From a checkpoint of a small transformer trained on Wikipedia.
Size: width 448, 7 heads of 64 (1 for keys and values), vocabulary 30200, 49.8M parameters.
Architecture: RMSNorm before each block, rotary positions, no biases in attention or MLP, untied embeddings.
Training: a variant of Adam for these matrices, 686M tokens.
MLP neurons of a small language model. Each row is named by its layer, matrix (up: input weights; down: output weights) and neuron, and shows model dimensions 112-239. Each number is 500 + 25 x the weight over its row's rms, rounded and kept within 0 to 999. Numbers have three digits each.
After each neuron's rows, "fires on" lists the tokens most often at its 100 highest values on Wikipedia text that the model never trained on; "fires after" lists the tokens most often just before its 100 highest values on Wikipedia text that the model never trained on.

L3.up418:492484520443485538517498558517498463504533492482498519457534501506476480527523489476436472520516508529456485505514468487499474509477486508551498487507482496465476504498507498480491451515477517451503460450501483507482476455561483517479527501505494491494497457545547511529552525502500497479510499529489507512518516508504521482416527460533510459484520516489533555496487475468533516507520
L3.down418:516460470516517506481531495531468505522522478467513469478505476465548485504536490519487506539482508440503494489522514481494499484518478516524513494500479511508530495494505486528457497522487504488457478514487506516541448533470534512471505502530470473522491518477513486485498505515538515504471478498514508500500527527504520500486480510513520485521537516505520518471516475476485471488471
fires on: ". ", "ap", "aug", "op", "v", "St "
fires after: "St", "Dr", "Ser", "D", "An"

L3.up1571:485541504498491491489527539530499479504520484471468506494548527527485475507466456505480498498505528459499507461507501446497507508548537528487508528484467470512466500470473508512519490496477524494478507485429512477489484483468483526564512493525537484462495434487561515524537504517467490488512470504477486480528477509554498449490466498520495486541561534489485514524505517507548498510481
L3.down1571:524512471524502492526476513511556525441502553511509505471502527497452501474487550467477467473514485533430515496491484517509483503493534492459481557536477521500513462506497510478498506522529512524532533546468492462502487511508445440534493517512485532531488502488491500502471507484562483526498518501480472492497549512510469530525497489522505513454496498481469529478520472443462499512524
fires on: "199", "on ", "of ", "with ", "202"
fires after: "| ", "- ", "As ", ", ", "In "

L7.up854:487510500466531512514495450496485515513457505496490485515511504514511477502542493504499534535523460501497458505550489511496486512523494474469510501506499472519509507488488482562488477556454469514486500520498500478498494537502478527485494485487512496530552477453520475509527486477463489515557523500489525488528483464501505501505498497504489506530499551508518503554516542499491506495492
L7.down854:488456481505490494507489488510501514485507476546510495461539475556468501549495498587506503494523519480515500487487513472482522516508453480517505472532500498467518504479505437498472508521531503485509470510459499525552471479472523499502416527502500512501497511487522532484505491497540495500504495496519502456482465509509549529486525501484470525491512537477456496475510510495479521482460
fires on: "| ", "- ", "=== "
fires after: "\n", "\n\n"

L3.up1386:513472546462487518455496456496494508541483488479498485551519499521541532512502503556522501510528493529482486474524496527488486501536464476499496504525506507442456524466477480497497508480468521508484495527514526516480463531518525508479524528464472491458501509539453496496506531471460498479464457533485518445515484504504503521471508442535524509527525529519502460498503476434519478479527
L3.down1386:479516507524500467504506514585511507530495478536516490493493511495446504526500518499448510506469487489514478512491547485532458486498489486498515502491494520524509482481499477482478494542493461500504524496543474459457514504478463516503509515572491447502478487486521498487532482522545489510495514471471512523475517487526503534529529485547488470505505509514468473466534482564513497508504
fires on: "as ", "- ", "also ", "\n"
fires after: "\n", "known ", "such "

L3.up152:539519493514514551502461425453465479492490551540483534504509492487515484507553527467489466492524492510470502484508531486502511473477511521543470482532493482483518532528492491486540526488520532448488499471474519503459497466517560497486509479485524468465499494508506511517492530495478499459484546525496531488542485470521505502501517492455483511465502540561504502507475516486525520492476
L3.down152:479519475465529474533456471535588514503512487464482473497521457562512561494519474486520485514561478543492492530494499501486504500450461488518500469500458480448464465492516470509513470517495502511535481511489531519471458485480513491484518470506512482501490510479517484468516494482468487490512462516487523479497456482521473477468489476544495515480463450477480480536525511501483513486453
fires on: "while ", "with ", "well ", "by ", ": ", "even "
fires after: ", ", "as ", "along ", "replaced ", "followed "

L3.up584:505498476510504458516511507561532511495511492461494531538462537497507520505492500532526535512453493465491493498492540525483542498520488528466491552479480530543506526466519509552513515492540497534489490502480503498514493522503496518511509517526491503495487465481495474503478534473513456496500481474512490541529466492476523462487511501484505505515510514507518513482541459483502505512480
L3.down584:494486507483562460503480550482549479486477514514518522469517456533503469509451492502438506493442472506481528509563496485518460529508497467465464474460526475526474503476507504515541456496521523500525494521479491486558523495544508534508495508504520537489510461478476541488549514523500536502483529527524448462464490548491509495524462479512511535510464459494523518509492460509523532501540
fires on: "of ", "well ", "8", "also ", "part ", ", "
fires after: "as ", "part ", "one ", "As ", "is ", "200"

L3.up1418:514512512527482503500470485513458448506494503521510505515511512505469505500495505451513454520498483475500566480488498519509456432472452558451498513487491532539538496502482507485499479484499482479508474576491531496487516467517513511526480499482461463506471500484494505487537525481442493524501503526495511513529498478506505487505501485515501540473514497529508554435528497529486482517465
L3.down1418:470481486476503473503538523515487511516516514490531508530471474524517536502477532477531529539498498479487505497505507518506486479556491481496469473521505486480518526456469464484537478484457488497460492523465453509528480469476498447535480509514510518527514496469524500529506497497479525493491483493517494504536508529503508532505544503507514484499482499474526504479471509501495444547513
fires on: "s ", "of ", "from ", "since "
fires after: "'", "time ", "years ", "date "

L3.up300:516493502477509496533550494508485525530522520529506483503524522494517486502495489492491545531557484504472484510471477541495488497489548495510477500478513524542521476485518512527458484489493495553500496472477481507470515508512476518486527469512495486519472490470536492499515475465500517488505488492547543471513514479449530512526459528526463493523482504549491502482523475514519504490523
L3.down300:500520523518484477500509540507527512454461507507502500478502478501518465488519528461515457497492513522480452499507447494489471516529520533480499517525518488458555483469519490512509489509491450478480514499539494531516483480505505474489461514483520470504508532505460487497471483512502463498476515529517508503515510523487538489483543458498505525468458489520526519525501515522489500517497
fires on: "/", "C", "c", "v", "+"
fires after: ".", "m", "f", "F", "tr", "ines"

L3.up610:487492530470473478527502485504483510477476510493460484500490519459457504491528469472510503540547480566466493467465489512505486498512508487515482500492490532480496526514452490523518450490503536497502492453473487557498475545520546501480473518548469465478535482492525478500522502469478503489508511502486511514517513489479527488494487486462486448485499481478516536502534461514484481477480
L3.down610:509500483471504494518508530476502541498505480488476477468460571467506499515473505489475520516473533493468502521510493500550523481481504548541494513529491523530498491532504572405469491538517522535520475513485505494475508510507488521514459508496469491556507517543486493504467523537531504489525525537496511523490509504499527473528449474503450490471478508463521493513529525515486472541511
fires on: ". ", ".", "di"
fires after: "v", "Reg", "No", "Dr", "c"

L7.up1398:529511505497471542501506545500480537535508508525469494495499474496470487511494499556542469482494539543504515497484514458486508511495506539486451476500508544468474521472487496509521507484472492492486478489543501526482509482557460524485523546445463475470461446498587476503500493477496524517489492500507522518487482476496473485490502547485560515536516438539519515539510495459496451500510
L7.down1398:507491481468519473472528523529502529525518458504484541512473524518488494502510472459491489544478539509517485479491500442482493467502454503500486531514543480493507494498484372474473471485521529508507502515481462501471513480489526459466458486523491495516485484469498506477515533508474530513480496513505498512476516499475476475534488470571518451522463468475478470506490502517545518495490
fires on: "| ", "of ", "= ", "with "
fires after: "\n", "\n\n"

L3.up190:549488542557499495492487478502500532513487512548480487505527494458452502510524461498537508529473476515473482465450519505511471483455512453501459502455519505506496513441490512512497486471480497484481495486467456571510495500497482477433488535575465500504443492514541503536522509501551495508501516516514520515477512500500520498513517492499477497479490445506495530505509474485472493482520
L3.down190:517504509484539547516501509514486546520523502492516511495448530541520506477535482537457486483448533543498499455497535476529490531494515495494539517494465522503577525500489574471461525497525498536507502498497502523492521501469515528490463489522522518502506543535515484507477509509480493485507457535479501489508533520473480511500511496448426517501493524469470502496521513502508504545516
fires on: ". ", ", ", "and", "ap"
fires after: "No", "c", "Vol", "Mir"

L3.up239:475538498538489513508483492479535512547507546504451532536486477471488482503477473512561531519525521491497550498479519500515485506472510528520474501454531508540495494483511517496487424479529482502506494496461511494500533450495509519541517492527508474481464524479529495494514493527496469516517484501502535493511505497548529523531488534492497549508502496506499529509519513508502495484479
L3.down239:463528476496533469475444509492546517512501478490544522526484490502492496493460478507506468511541504522473545470489480474486521511500517568512535508487458468499514471502496547541458501527519526446499512477511503467504531491546498494521528477496488470518510487506503502493470520469539468468482500508522528504537440511511502511488496491482446475510546484492501478491481485532488495502478
fires on: "was ", "is ", "s ", "'"
fires after: "It ", "it ", "This ", "'", "this "

L3.up807:513529502498535500503523504485479523529522469481490486517540498488526501486538510515516481540525482512489485505473503502523491469508498465498480494507497486473499474518493508503494527482458512463536488479520488470468490508518497519465544501541508494512556469460481519525491490458500517501489521536511522491522493496447497519492522549497499535523510475486498483548514485480484534491524
L3.down807:546522451518450517502496479457518509485471538503467485498493496459477508526460480525512495489551497520471510548527487527480503481513488491540444465521492490489488496505480509538511488523526507483537507491494534511519459516478504490486530476502551515467484516492502475477530468455503502493522511490482481487487471508533491514495516485484485492485484491523528504466551554463489489502505
fires on: "\n  ", "than ", "- ", "On ", "As ", "According "
fires after: ". ", "\n", "dale", "'", "rather "

L3.up1387:515469536513475541481542501521503473530489488460511479505508532540488465520521529514494491466471526487509479454482454479499428468514485472495487474532437499507453506492475498470498509478554490496505477513504514480492514530513490503506507491510523515479502505537491507465526533497470487484495468490528509476468517487482524492493505445485525497480510536544442497472508557442515518519514
L3.down1387:528481449476513538489475497521496522521513531521501536488488487503528519489488485534486498506488520502529470484490504482504457553487497538535506471465495542504510478458496527514479511483518491503518446496487505546475489475480483504494515513506501479513497517538528511488502489506542519514535508500497474551530485482509443468503511499505453506488539510530567518503519514483517524478463
fires on: "- ", "for ", "to ", "\n\n"
fires after: "\n", "known ", ")"

L3.up429:527502479512502523518492461522501511516479554463486508519470484495454495497489497512553524478489491501519537493495496547502475482498511516478483503499485531476499502548464481538501457501480476496507480548489536519502530489511477514530488543477462476513465454456524498447498529485463457512440505531536496488500519521513509484479490468510507458477503543500495552519474481486514480484486
L3.down429:502513481506522538546504509496495517493476500486577495465494542459522528487437508510500461476504494482532505470495506468491475477469510451504493481510459483481471455503504478485522520485488469493483477518521502509480492493505522498504494450482541504492476453459493562512472518512474466538524497504508486429485501517455474515528497521521519510482474480504513462494502451505445511490514
fires on: "s ", "from ", "oun"
fires after: "'", "K"

L7.up1512:470493502512493505491484500496515532496482511490497487524559508524510498518504480466512460483482524514497503473495506484498503490532492510521485477497483505525481512477509520496523492480536530485506528495488536589497531485491486527472520496509443495512514492478483532506503558534487516506468488493498464473481497496517464534516496493457518497488482471456469495464482515473485526474499
L7.down1512:512450466476539473537500502485511480490500491534494480473486496495510468518530493487476512503467477538457506480479492473508475524458498531489510473492478510517485492536486513457528499527512525524474473475479496485470508507472517483514457453522512479509524480529457528535506473518505489517465544470502557502487537487444450495512483494492502522500483468449500483508518500503479463527469
fires on: "–", "| ", "to ", ", ", "and ", "-"
fires after: "\n", "9", "8", "9 ", "5", "8 "

L7.up1110:518511511502492507512470528469480511478503520482498498514517533451498506498544486490517519487542514550533519484495497464497525498536533469482532497487454508507466442523490504576500550493477510468513455483483495541530464519526478533500491525505466519496512501463522480508514520529460466542505547524515490510488510489485500472501502470507496502504505532520458561486497513551488473496524
L7.down1110:506491446546511523484506541495528456483492465514501481473490482485500510497517464529505463548517466539504499551495460526500494512518462500501506504482500493522446514477495489510505505476472522498497508503457497493522531438468458514468511498509519493498498514492541503423487493561495546506521507490498531498492442509521492535483475534505462520521530515471505489493510468514532534515505
fires on: "| ", "\n\n", "\n", "0 ", "1 "
fires after: "\n", "-", "0 ", "1 ", "3 "

L8.up1407:477487471481479501489509453515477460499455467492481514521472513544511508482491500508485512510519489513487496472505532533485443480514487514477482485480464518519532516524445477517521447476489487504518459510495539526483515501512456466489483503455473505457441475474507511468510532495471453506466525511468508486502492539505468493468506443484522511519522489512546489516499488474496493485510
L8.down1407:491502509509500516504517511512470477501495481501477481492490486520496519486513496483481484506489481506477479481509482550488505489521513480494515493508478480506486513487495146508478486459489503473520502531470507522519505511472462469486515469499477493471488525484505474510522488493517480508528488496518506483489517525500504493523505477498517516500481495510524496491508506490491456518500
fires on: "(", "| ", "- ", "\n"
fires after: "\n", "Rosa "

L3.up1194:551509507457474492496536469503469508511482516519504462451522507501475486505527463513525505477483459569493462528486504514498511532461509472532487501446470518502525487488518535522502484498495468471514506452522476532503490478521491511495462497488506466479477497512463484531521467485483520506467486492486555514493501471528501473509426476497543509467464494511509475487507492501460497464478
L3.down1194:491498497518543518505452499510493487515480482502477491483503510455468476505499515525472482495477539507480500484508488495517488498546492550533548483484508467466499534457527521461488544519495526519551505490482481512528513480521503512511532484480469483510503500503486493533507436535516499519456447534554499499504497505483519495524567497500503484465490505471507515483462527457506498456515
fires on: "-", ".", ". ", "s"
fires after: "al", "re", "St", "D", "El"

L3.up624:507460510552493525482482505510491511480495514478534473513546522456533453468508522464501530484520487496478519480505493530507493510508516510504514520495533534525460518520550515482525530499503483543478513479465517535498481505552517476476501544495524481519536497447541474533538489528537530474436495512521480506516511486478522509517545524473500509491488447501523494532494487479527463472503
L3.down624:519486490498516563520520518509494499537548490516501465542529523553473500518479494519469479517475510519491509511498529496548510491509481484467498501494497546480429477504525485539477481520498484481509501531503505492517531470516494462496544531520478491524499453465507443461508511521500489490505478508511536535486561510506496531495495541524509499529469516522498521529530542548487485546473
fires on: "and ", ", ", "can", "Reception"
fires after: ", ", "==", "Car"

L3.up855:534545484502485511516530472466549507534494530500492470495504516493486470524525499499505519514538499520507504485483580477527471512477491481484510517486526501501470532512454492524500490522518489532504507486472459489496492486536549514420517535511512495495544462482561497561475513516480528493488510525479525519502485516471502505541501458484515498486504467470544496525519535487490534478488
L3.down855:485487497518510491500469452538502488486552462469487501539519494488491469468524493504499492526480502465466504508505477474583484481518551504453465500497478531520498489538555542494493525472508501508487514536520503486518540550483505518519449492523456493555496490499502507477497514475565472568522475520524519512520498541502484498507450503506548551487446495501494515476492504502486489528481
fires on: ", ", "–", "and ", "within "
fires after: "p", "1", ", ", "0", "2", "| "

L3.up1282:502535538507511503497575527518505519524471488461488475520485497501475512490510505553522490513495529476524526456505477537513474514502503444497512498531482470464473509461479513516514531438472470518534523507479504492523494573480501488506490473530493499514483478499511533487499545504496507495509500540488474483527492489472500473453490458500519508540515518536514488496497448533448549492485
L3.down1282:504499471484500508543503508496501500492535505515484490488531517457527510513468545525511519528505536480503488509522488498521454527488552525545493524497502538532489455446493516458477495491510487515513464477461535496530554502494521491494532512531498510528524481491530525511501519514552536514485477527479499487495528482518505445490502531510474489497565493502511464506532507518480513568519
fires on: "- ", "0", "gl", "198"
fires after: "\n", "the ", "197", "a ", "early "

L8.up1752:504508498447498461474479513537488467553477467499492542508486506446472496519492430460495534504456530492472498479496485473438443503507525486461472469477488503485477520479500491496500509488482493520518531445464505491459500541537490465490513545489504476533432458482529517514509522510509482484493508486483515481521490485491504505512506465504549485522519548501518527530474543482511504546536
L8.down1752:513499479521508512492530486496489507501523524494479495500501478472485521475519495512478516510536458515512507506509478469531500483487491497529489501475491494505510476500511202559506467501511489500507503511507505492494515520510547512489516499495486515498478493499511456501509479500520506518488509526517531495481521536501501512509507504506508505488496493505493487484513489478509498492529
fires on: "= ", "- ", "| ", "of ", ": ", ". "
fires after: "\n\n", "\n"

L8.up920:514489505487482481527474503547445499506526518530501465502502469499496482486510510492504496453528545507467489452502445483493490497504498528523475507472531488460538511510436524480450497496483506494498504495493522502490470464534484498491471511473512514471453520531525482466535497502466506497495468510459542484509495526470465524504521503499488528438504528478526493517507488507475442509494
L8.down920:497485489463498505476445476546505503500500472565493483520523460476504481495545517496497532504554523506534488499510534530493483532483496498490520504511493548494516458544483447535540500536519516537531429501490522485496482514520527493520532504525514503522520432478524492484463460491467482543500497502503482527482543518484491501490505498465522502508526494525476492502476502500528508523498
fires on: "196", "201", "199", "197", "200", "195"
fires after: "–", "born ", "(", "-", "- "

L3.up1235:525484512467475474540524506494507537505532513566492516508496482500484466476502489489472533524502508463485480485437505500517500499484499521487502526473516512471528547513475509457489477490475489468496474529484509531440509504483458483472498524513516493447473501503559539483522499526441487501463462550528530541497477476516515433514507463461462506472488516498493506541507514502491504479482
L3.down1235:446507474515587506488459528503495479529524490548474541529505504528518479472510561492492484467496528506472483513508481500498492502480468496550518520536487464497535488514481466550501556494523535536484498486456464430526488553519500462557484518540442472524505491451528502463515508507499533518504467495470514466522471529491474484491461499505506469513525479474452517537552528492517466477493
fires on: "s ", "an ", "a ", "' ", "at "
fires after: "'", "Char", "Kar", "B"

L3.up388:518526509539478525544442466512513509531485507478488512481498497477493494517494497545535499482530500480494518499520512535521487524512477504486494478479450513500492479511514516506529481516493465517488511518470507461457515520488534477526568503475496488497494520471518431460523505538487479537479485511523479494468483538467489515483534484482493488521504456492510485486490505463464494468437
L3.down388:479493495497494511496522459503536483523495498506526468491533509465474507496459520559497497514518523546509481493495522502501504477531511526491516491511518476496518510498518508444512511488475475504499525525519519545467504499493518541466515488492513484541499493467522473456463496543513449520521511520521461494517513513488533534499473527469517480500486496524499516504482445502503461477513
fires on: "s ", "its "
fires after: "'"

L3.up1684:497497522533468546513510493532458513469467455497484492453479482509477501545528449493516518502514497524475463538439531509493474502508505513509503545503487478524498500481445504466498447523471498453486487499494487556502532501474498525439493506507481489474500533526509491507539496472445514494466479508492529507484479500509494511463505520479498510530503496488485495502492488439477495488507
L3.down1684:515532467490514475517511544510458492555479504541524520510487555524504465493486532538480532495471557509493507492532490471473532520498477506488519517524492511468507479515525544513535524540477529497467517462511515430462508484532502502545466510548540498527548562461479496508488494519432449456521478484513526486485518454543497443479508441487462536489494511518483486498527533544490474479475
fires on: ". ", "is ", "was ", "led "
fires after: "No", "St", "There ", "vs", "Vol", "there "

L7.up346:523483517457492509525461486465541508465520467515435503510526468527510494495507501433475463511506497528536467497516482513481497533521498442491478511465505508538517531499507524525509480498489459478499495524536523534494494486506484477499450495469525470502509482502478505513483490464459468493512479478533483495504486486529495498483527509477562496531505473549555540544481427468447491494492
L7.down346:491488504442494512490484474477526478510505524492500463510494498517494491487514499512483484508533512485493426418510541537480456489514509499500480496517493486494460514532505298452529487506523500488489514504485472492499485528498497472468488482507486445457480508529479509486483488521481513502490494514501477523528500514505504489484523507528520518530509544524504492482479508487463493533476
fires on: "| ", "the "
fires after: "\n", "of ", "at ", "\" ", "for ", ") "

L3.up1110:499485545464499518485519495574499491481498514518498483449520501473499473490509430482511526495508495554480448513498528476505516475489475456486500499506477481495527503524478493516527462464508514501507502443464541549482466467528508493444536479521459494470501477505499467489484480537453513507455473508513487483517489539517519455459511489515558484522530508509497507524489459482477517477508
L3.down1110:502512521477481462514487508510468473529527509485543515515521564471476461503501516494470496492478548533506484508540470465499497498520500490485518524514517501521426507517520554482453477502524503522494543502469531522526493554529517512478483490472483495529497494455506518503531514530533435534523501496497476511500483531515506495499493497501483504492499496483506514518488531521515513525523
fires on: ". ", ".", "it", "on "
fires after: "St", "v", "Dr", "vs", "Vol"

L8.up1008:485505501500488497497438506490502476485477560473487486531531493530500480480522486463516505533453521496504510495525443475503505439495508483468468486495446487528501480486465511547484491532528517490482511492502494469481480503508524521510445543536545501474521500516484509486510513486522500483514488495505548525489492457485512543472515475493535493518489502520525475480487541495540518503507
L8.down1008:528524513529483488487437500523478524485499513544521511501494505467475494531487539487500471447526478478477485495498486537483512480500574485500464513505504486492526472460487483542514523492506567495469488481538507517512513514509486517497517495541476483469493498535506516495514492513521532497508486494524475503563499446485492503488507515486470507456523495516472512524499493521527490516515
fires on: "198", "202", "199", "200", "201", "197"
fires after: "–", "to ", "-", "for ", "| ", ", "

L8.up41:494492526534474512501500509499476444525508504479509503469510510535520485501504469485506491480513493518523542457496489526527481507520505484504503492452430474491492495501442508516515496474522533504505552490441514480475499494529489477495486498472510552470493487468478499508519518504505498527479485514520485486547503524426458472475514466522506492576532493482503472512488565508475488524520
L8.down41:540537541507510482539503477471514502489489482502530496497464505482500501503517495507485500473473508516489456528490522452509489513502512478512517488540515545504477487475513392497511451495465467519516489577526478508502503513506544499495486509508523494504499479486515460486538500502495513493502543526464537505514509510502472496518480509529479523490483475500529504514549478488510466477535
fires on: "| ", "\"", "and "
fires after: "\n", ": ", "7 ", "5 "

L3.up463:503499500502477512509498476474536509508492500509415473520546510461464477529526460482522504488504486500548496536508448469514475491487491473500450449502448507468474506463503509509500508486571483515489464481475478497468500489505471539466510506472499473463515530547523512506515490505464520486505518493504482518510482464540512516470462486502484490519504523545548505521465507500503499480507
L3.down463:479441489510497483483553509500462479482555425513537505493489480511457506545480504506497505509521502499498439496496556507513523531545500501521519504459532473560527537512481509453511534523453483493507510486491493528512497530471564492482451525499480503519481499512477481521465510521458518513508487480488542472506492496500493507483499536543491511520499520470520505497501491484529513508492
fires on: "| ", ": ", "for ", "|---|---|", ":"
fires after: "\n", "\n\n"

L7.up1755:513506512430486465513502506509563488534491501483520505502483490489557477512482498532515535471543534495481516490514507532475509506506517508510512492464485535536463522456500509488472490447474497498521462505482495455512541547491498499507488545459483491494466497486526456481504548516504490542478496548485495503550485511458504478488509528483501507497515507507516539516488525457509492501519
L7.down1755:535530525492506507479463486487498526485517501515513494529521500482498481521462517532465492491455519495483480495526470529533485486514505496493469469526509496543464482516542482532484523538500490507526495494489503512497532527501473522509518510494493473512504544520490477507461461506495489503503505494505504486492444492480515525514487506489486493535531526479482487509523486515490568497470
fires on: "0", "early ", "Sh", "C", "19", "197"
fires after: "the ", "early ", "197", "The ", "198"

L3.up1605:551535499509455510512503490496474477505487487469482494462483500470465486511500486486469520506489471483497523536494482494535509475485507501522475501497495494511503514547454505502525519501536450490489510478526565498497507507545481559455473512523465477501487518514515508534534466536468510512509527532483508487507480466513507513530505503462532508491513462524502460517472475489486512456508
L3.down1605:586507480524489478450528507550481475495524562521543525524482477480481472488494585485495457464499501485473506532496524484499524493486452532496507481527503510498512508457528478523530485539493482481520480502505473519494509500463522500495478496524504515489497443495484497521463461493489475540529479494507491482529529494459515498479519536523503502500502513490530505462529470502531508521507
fires on: ": ", "==", "1"
fires after: "\n\n", "dale", "\n", "United", "tic"

L3.up746:521480543534481498506504501515473468489482503511517519489494522510489489500465508470504474509477522494514505453463523499508448490484492507482512549498509457518537491467500531515518526512516484506496496524525472522502517427519508508499491526513492492492505524511520488486477463511513507468455480525486555475497506506488508509506484522525526477482541510491480504497492503504508486504558
L3.down746:551507475485484499493517506499530508496525495505504457534500501493533546488458473458567499493470535505480499484538480485537503513498503514472489506490526530457544453491485489510493480472474477485502492505495498466488494518468556530483499539514503491499498479557557490459523468472489491441468495487514543512462483493526490478497515494478538497522508473519532509504492481549459537506489
fires on: "200", "201", "199", "197", "198", "196"
fires after: "–", "born ", ", ", "in ", "Act "

L7.up848:506492508451460469486458486528469496515505532470504514525546505563515488478516464494528532465500537510515539464502584488525480475496511525547452476500488535506479474500485494554533515514480522498505496481497555527458484466485497508495480516532448514510530462453498499496487495478519488472478488505488509482543464529498510478490502507472516527492515519520499522513511546504506478498572
L7.down848:496510481509492553522489470505538514501521572509498521469499518499524514519520515481507492473486525512507552459524511479527480498470487514518462481492488504501500455498496404478529504508525499518458532488506480478490513525517489506491548510489495503512528519515489525522511504505499494495470459506460542507513507511501493489486506509492502475510487491488515501476502509520456498491507
fires on: "| ", "- ", ", ", "and ", "in "
fires after: "\n", "5 ", "8 ", "7 ", "9 "

L3.up635:535522496482513525470496475500545530494540508533490505506521533496523499524516506469489512495531490554487517522480531470515493471527484488504483514529521508501527510541492537459471509509460499496514502469499431488451455504445530526484471514505487487521497501494503490495509443559508498491499535513507552493530469502494522503519544522483504532550477476415499446498552504485503551464521
L3.down635:519476485515504507517467515512495542505516496523541487441545475488471497502473498509486500505529463534491503476467504496510503520500501447500510479502521497484498507474489528510485468458505487525502549470511534496532502518549530481504520536510464533472524497542527526519476515475541507496492515481479505502487500490530497537455505498545508509493474515448451522437518531513505512494522
fires on: "were ", "|---|---|---|---|", "|", "from ", "|---|---|---|", "|---|---|---|---|---|---|---|---|"
fires after: "\n", "% ", "There ", "1 "

L7.up341:451502516481466463506533481589501448541546512483493509555493503437464525460525503456499512513500522532441521484487533495523504556544512498479514487437492502499471477481479502502508496518465481497525505471458473499475474489551521519485525485437498490477472460479515518477515485482493500452493457514552475448452469492459507533549512486497577500505497482511485511494511467499516506495525
L7.down341:464492462477473543496509472498488467514509526487501521505527507523490503498491485519550501474497493510495494457527460482489510515490524481507517518484519495483523486495501345511531495496447489518481496494508476522513474441494502485523512491441479512519484519526504482498481510495475521496522462502510453496556501495506483512523499538499552497500524476500464513476491489516477489514524
fires on: "- ", ": ", "us ", ".", "; "
fires after: "\n", "\n\n", "www", "e"

L3.up1269:514527516466464493505564505511524506521483539519506520508507540522528483499521465493531487549498499524466484489503479506486506489519496498474508456520510505466505503479564502514442520516435512497486498497485479500464504496472490473492481537486489471483521501478510512482519522509475523507445516530507475510539493485495513499478532453499528509484512529524485523524513552490525552497522
L3.down1269:517498505517527492532505480522431537490541486511505520529517509494479516511547489505501485522495493519457543503511504503495527499501516506505492514513532480504513501450506474520498497521515499535481472486514529479491473512483495457545496488539443471499504529553470509510488498449494503468491523467476470520469513507525490517499487519488521498493476492527476501455554540501466465489510
fires on: "| ", "— ", "s ", " ", "' ", "his "
fires after: "| ", " ", "'", "9 "

L3.up693:524499487451491503506516516470534530541523506539448535501515516510498450509516512477499554516476503468496471496499545477510454517488488477448511496495475531548481506499518534480515504480537515546502488479518509510488529460482518521539457514503492505452491552494494485536504456530432490507496478475478480504518444473451503465496450499502480460492512504471480508492504517534527542476447
L3.down693:513516492542541514516485517538477479481522513466495451533518481474476522485507522479514467498532566524490523513485520524532514519483472506531489525484477500526488467490499508509516519497492481539479496527487481536481532508506479523483450523484517500481507473498521496502491515461457516448485471505488464515518506485491546531525494497486531509491563508476478475502506461509497511515528
fires on: "| ", ":", "metres ", "10 ", "m "
fires after: "| ", "0 ", "1 ", "2 ", "1", "′"